Weights of a small transformer language model.
Size: width 256, 4 heads of 64 (2 for keys and values), MLP 320 SwiGLU.
MLP neurons of a small language model. Each row is named by its layer, matrix (gate and up: input weights) and neuron, and shows model dimensions 16-111. Each number is 128 + 24 x the weight over its row's rms, rounded and kept within 0 to 255. Numbers have three digits each. A neuron's up and down rows have the sign that makes its largest values positive.
After each neuron's rows, "fires after" lists the tokens most often just before its 100 highest values on Wikipedia text that the model never trained on.

L6.gate69:116121090155117106191117157169119108090115127094129189145130128133109109108163120147117146116127131117110140114100144124149109172164097160122102130092106093112140093163117127130090107159159156123148115128096081116165109109104149149082126123119159139145156137159129151169126122116142077140
L6.up69:166142117125092146140123164157126118118120099140087176133100134107164098104118122118147157118100131112103129128090146109156104145089136160142142135103070132132164097133120087135101115111136154099149103132122119128122105096124158121101117141146105124123129144136144151136164131135132130170
fires after: " S", " s", "S", " h", "s"

L4.gate294:146121095133100176146080109101123090135127124104105114127139177107163117097135145112100135153092135122139171123074125104110105116141104111157123108144109106115140109117120124134090168144079099119122162099143090123133117113122138146100157091118136113118139203109133118128075141104099129101
L4.up294:108119143148133132172128195137115139109137134125085154107149135133143156124126111169097167117122124161115136184107119137118142180163100105143135151125128086124228151074115165113115119145114102132122086123101163097127131107107134103145126106071134134126115166082157146169135148104126125101
fires after: " the", "9", "1", "8", "0", "7"

L6.gate176:133137108137138151093126115147146127100132144164116087143103148128107129115135180143158095158100145141114131122099135129132126111125132116107123142154128172090120145130112119086128140122098132145100100121098091095101125118137094129134180090104169137111117180127140119144176152140112130076
L6.up176:097150112177117148150117163183138135122087152163127124135113118167159146132133125074153155104150115185112109106150082156171124156111110103134109112150148147125124123115156153154107132137086135132148135151155149166173098112140162131122152111128117118121102133154130117146109124084118124149
fires after: " k", "0", "1", "9", "8"

L4.gate59:147103104142106141094134093132170123122135095106106130128115134153098092110175109149102139166113132129125109127127146147129158119144126113127101172069135111135145124129138132093089110122095124160153122127157169065142125101149143171109142052085131127129112117132113120110126109123109107100
L4.up59:132147157162108137165149152151181111121108130112125112132161166123131127116089129129088132163165138121125103133136133141097143131146103134117125145098155114081104121116111125111133152145107150129133170120113110130151115130163134151164084112139112138102131122142071090099101105113139087149
fires after: "9", "2", "0", "8", "1", "7"

L6.gate258:137116136131124150136071172135117147151127112121121163138135104148112113128153089119062140147126110121092136138132154106165136131145097079123125113098083116107152114116109140121125108165145157178122109185071141103149174121130081153115151074146120156134156130154116127094134109121083140114
L6.up258:151107123191132142128116143128131109148151119164140157184109139138098113155112132127134135098115102120103100174117114145158139116130096127123145116106106084139121109083106153117054117134109124160160083131131136120070093173128118143117100125142113140150101146106140098140094140074149102118
fires after: " C", "S", " s", "ack"

L6.gate98:098128121153122175148135087114092150156094178132108140066178171132148101118117098137106136100172148124080147113133154130158192156107121102162120160106166122181121109095086122155104132140102133099105144117172139117104110116128103106110128119126165084157135178144132128127109107108135154105
L6.up98:139118101165133146130148090169133119140110117126148115104126151169104167188137109139127136103180146110149107110105120128068171127159140116130138117137122143133137131180141120119137130112121132096117161138153104141123129129119179126109146079112129121123093161178178125137154103129126099134
fires after: " A", "b", "m", "en", "A", "c"

L4.gate272:124109150079126109131105130108098149136139144124125126147104138113161172114137149135115102110100082106141129131125143139135166117144116145095116133098115138135108140130141168164133102101100163134158101156115121103152081145142121113141074137166140128074117099147139132124157165131103119115
L4.up272:100089130129109147097075152101163108127136194144123173102110140100115088100129098097150110123166113137143155079109092104137134138114125119161163122096090136118137177108133134118125119123086134119109100101145110113157134146117128156118131091120105105152062131138131143105111154116152097129
fires after: " B", " p", " P", "op", "as"

L6.gate22:143086108111141119120121171109167093179113100115137151107126155127130103131144144090113119135178143154116125129137114145094194123136136100139117124114129134171167120109113145134087105171116155098089150159129109120082135133105098133104099120116137142118098084157179126107113128121145152135
L6.up22:111122120126119110129132139114167085169130111129127112125122117119137147118096144110121125112152103139150150125167150151118159101129177088146126099141160117135153127149129143128139135153132126111135119154127151107151141143111115131133070127185124114158139060110180119134108133084121154149
fires after: " le", "le", "an", "re", " h", " H"

L6.gate40:127085118122115136131107101144195126156111155121124140161115142108142142114151099115125146138138132114101115083111118089145130097151111126161116138185165145096113111087115141139142136119144148100126195125101127109114102158086135145123147132117131113128166108091068125144145103141177156136
L6.up40:130147147127123171143161105149142131115083125129079124136141145103136166129133116125151101135124121135121126117165119148110139124111129107120137126157155098129112117098105162103091120124125108116182135135178111107083146128126092142175129155103169106103117125112115110145160112093113163131
fires after: " e", " E", " pro", " ", "ar"

L6.gate161:143133130111134126115139106139141125157128141149179072144136159128077134137114117102129082112132078160110152117151148157105118156132144121106114095138121117145085086116144137139130139164143106096145087142066147132109116104109142075124111106117118142085095089159155126108121137138098140115
L6.up161:109133130155126120129185132124163143147143126141102148155140117126133112127119113133125166162149135130155100147114095114097130092160106135119105141162105146096122096107168152122132138149108111075114132121136157135177154155133159165097110122194104119168120131109105137101158137116109162128
fires after: "d", " G", " g", "ot"

L4.gate223:109093102191096143133165146099152115138145138135117177092121136120135101110135133136156101122161100082169149105095108115146147116170142149139080109148141141107162154129108141110171129176153125131106041120113117148126127132131143160096143151126115124148174134151164172177128130156141142130
L4.up223:105138140149157127097151114121066153131142146097082176144128159134123160094115137133097102091162134163095116113124121149078103150136173158149108160148168119120106167083161118163154142159142107140123117103122136147150099114140140139113109103124118103149162164146127129125142131137095079126
fires after: " p", "ic", " a", "er", "==", " was"

L6.gate287:098111131161113120106137154130148157140091124116139163149133141156106149137177122144161171151124087082086143082121104088123147139183116131087103109168122112160089128113093127114123130121121118124139150136141150114149046157119138102144130140121092153124140135147131124130137127111133141141
L6.up287:118126136103119145090152134087120127145106152139140100180101141160115153167114129087168135162115082099104151129132102148113131125165127171102157119123090142162103140131092135134131147106085119149155107120145122115153129122142114105157118100113071151136106167153114125092157095099135125144
fires after: "o", " e", " E", " C", "he"

L6.gate3:180106149114152127152132122142154108135151121130153123139160124163123137218093137101162113104118144073115156170162147158140145138085109096126137068095149084108111134115139151154152119157154085123162108114126175152101102135129094119121129092137116123179113139094133130159120085117108132109
L6.up3:183089144136122153174115114154108144144148170152175133091137148160136146147110128093134081142105139103151162180132151146141112147100137105093137114136079107134131124123135111164144110130111147092115091108141140161113084117116071126184155105106132125125113125168105129145154108111139167097
fires after: "ed", "il", "el", "t", "iz", "ur"

L6.gate81:146083171093114128109142172128128116100139113135137129127131141141169110077110143140103128145199156146089135093116140119098158157104152196102094119113104138078176138111119118123149102101139146112104121123125120102153123099200140156127158080169142137148123134130151123120116130077115145096
L6.up81:116133117134107125144117078126102142122098120126107167112156149134171128113164144092087087109153165124108127138090132157104120158094107137121121090115120146143159100141115157168134131109193157124079123138136145116134123117157148118123156096139135089132123141114110106156120128097134133120
fires after: " s", " S"

L6.gate319:133109090125121113130124102154162124136124154173139099104102116090080099150137142100112127128118088150125090144147148148114106124162128096111091142145134138148083147131142102122133103097146160097151097127112141138151146169126167140129148165130088114126142152136151155167138133126195138139
L6.up319:145109129116107111166098081132191119067089146181159152168181120108160101111128108123131094117113129171103125135175123086099104163118095110071090088166129127135121157147150158110117152147100155076137134105149153139111125165126147121086117152141109091127132166127111124151108088120156125163
fires after: " g", "ou", " t", " G", " h"

L6.gate284:105115135152101140156129123162172171140129126124172149096153098131079081165169099116112140109177137096124141164108133106138157130103161133106115135115144164138109143123114129154141168124166130095124138135137140171129142122142194150117151103085103102140147149110135118118091124135101135133
L6.up284:126132112168127135076163170156159130138084162172134112124110113135127166205102144081157113103140149122143113147125129079118127152113156115112147111097159121117136143117098112149146182104128127157146180151133085162078151070169129084170120126129122148115137167171147160130157163141080114077
fires after: " A", " at", "A", "c", "t", "ge"

L6.gate192:133107122143160120131121153114146102163151140096116132146142128091138126148141116137113140088178074196114100119103104127128125143196131088116133110155151093182139123133131174102098114115117164090122107134145170134108166155147151120116116137120124112114133123107150127142149140097131121152
L6.up192:139144093097093127112134143133158129132105157146161140147131137059100078145123137121135117090107131115124162087131150178090108088155115123089124157116148131131156115146158129161134129101121142149097138140126112146149139121096170126136137135147143169142132116176179149105118125148066112133
fires after: " H", "y", " G", " h", "ik", "a"

L4.gate3:126156096171137129149132134101125108108138126137126077136129146091135139104171097105125147156111129126135106113112123127121128109123112101153132136134169120107144115143148129126167128149140115158151139091119136154151157167093101183151132101097164141157152143132138103126138123144117113158
L4.up3:153116161088145034136132158137116131124139114098188119138111136170092141124116111102111129132110069101153112128182131118123132142113159138157110145108146145137141124152131128124121127122102114127166142142149105100120160164115127145164131127130136112112108141096131135123096161117140145126
fires after: ".", "\n", ",", "'", "ut"

L6.gate64:154132131139109117141097114153103129144130136149118153129149138123103115130143163166133161146145155152125115126142136169124130128163189162128109110103136116117111094143068089076116117147101145160085142128134132151166125059171126150094098121128115139091097113168129149104076111119122098117
L6.up64:143122109129080118140096116120157119151133148123098160143165145112127132107074099120103141122081122106158182125153101115089120106103169135162125134131127145082165169080153156096135143125151141150166107136113144115110146145100111156129144118139159141154105111135116127158121160154160135102
fires after: "res", "id", "c", " sp", " S", "S"

L6.gate315:124105139129159151111107146118157096160120137196115147138163165134122178182120103140092106141124134116125124129141114121106133108141163121136120110171169140134157119094126139137158107102129101125072120105156174109080147127127122137142136117087117137185132167141154109169124159137125137134
L6.up315:111101146134179140110129112151135090125117129131074122164118183126139195116134131126145125112124103113093129175093139085132149167119141124150134145162096128165123113103142144138130128121105107118101137110170127137104133121121121071138117156116101106124111130151075138148095108159149161142
fires after: " E", "u", " e", "E", "v"

L4.gate95:175120099127116112136138157109141114146121087109127184078102141133126104136154150141080103101160141105115116173088114129144139131148162160121091124166139093099147129136149096159106106135117140150112079116122128166172126146108177138119115158127115171105150174143130134162155119140134117125
L4.up95:147107151130121156121107134103133161107136136102100137071148154081127194080097119169102147166097182147143124148152152168146119107148106135154135130142155133113085144140146139136110108155139163150132137137150138105119111116106138127099077142155118159124167128150150138138136112129166068114
fires after: "ic", "er", "ian", " A", "an", "A"

L6.gate213:114092123152164110144086110113100164145140105121138125104106136121161122134126157147133136143123110100099121153137083116134163166143153072105126093117105127144110155108095183103122098106165145091097090137119135131102158114157145101126112136093127134127105118096114148127114152117094131112
L6.up213:127147145119135123100127165121124188138139132109131083157126119121144141128142154088125119137085168118131119117095163119090116143127120123124136143129147185118129109126114121144066145109156160121131133130129095133102099099125157115130142117082146133124101150156152155131118130155155145115
fires after: " s", " re", " S", "|---|---"

L6.gate16:109083160143140096166132155108127124139126123153171136146123133126129107100104164175108095094136150142083083139157077165174146094127124149111100119168132102158106053128138123133094110074150143112147131075081094127112102150130125112095133153156116116139123114125106134147111154085154132122
L6.up16:113153137082128097116128135143127110138142115105127096099098144133122126101085130106138099122163148166129134124106121155126143142150118106117128134110126170114124152142147154093119102132121125130105130136123142161162130159115108126169132149157138097120124123127141207100127129151119122074
fires after: " in", "em", " s", " cl", "our"

L6.gate144:108122116147147084153141107112146121097145132154158132149128144096130155110109153134154144103138089149135095123153139112144143140120166070136118118152127075178147132102139161142118110111122128150161122115099143169088165146110105143135108109177131141110092096104138056177112116125140120114
L6.up144:105103101114159146134096116159132130128118147124096130179133162097115138112116170101135159158118114157151095140116155095168132103138152134142111108113117111094159118158100135110142150082093131136110109136144103107142105161123136148121093162088154130117109125093135168122084149121076116164
fires after: "h", " P", " E", " p", "art", "u"

L6.gate154:152103151135144155178158109143103126126122123097111132176095184110096128165101137111137119163108122121124164146134119148157104121171122157153129172131112099143145089113123157124137111154148177146093120134113131125147136143126177109117127103121138131170139145115141139106108129154131128105
L6.up154:134119136162157153172108111148150166115153113161129142129190112109116092098124120166164147124112135102178128137133067102135127135107119123115114121097113101134095142117123133111168107135148120163152105102116066110114103151092126166135139159145119101140124124093121143135121109208164122162
fires after: " S", " R", "S", " l", "R", " a"

L6.gate66:080165112108166109170122162147083136114162122138135155104091171105138132099145125145116105127099112134112124126130174153138080129145133114119116122127106137136139138078127134114101119155124146087116136124116159140114112138091117137116114070115136161104120122081114102130128163171116124079
L6.up66:104105176180114172136154146120140141132127128136110112131173105061127113143146101147153181157104144127124164116121104119136100123090112114182103161108114127125078149130107125067182180124108098133134107130110119102103112214119136124122127101151136134115107125142157142082140135104081145124
fires after: " re", "re", "er", " P", " p", " Re"

L6.gate13:097108095156163109110121143135118135134150120154137128119125136154156162154133132107107148105115145116097100094144143134146152175138125154103118088084113103133126120114086145104098069130154106125108096188104117124098157112148124132115131126149076172109092095134139121158119120119117127114
L6.up13:112118108144103135155099158123162128135073156123130166155103175115145122154101102109157160134150122119124134138150148133149117136097134150114112152137124136125166121109091119161124130132139127105145136135104089129140112141125151128101127075135121155126118149122137110143108126061146144122
fires after: " S", " B", " s", "S", "g"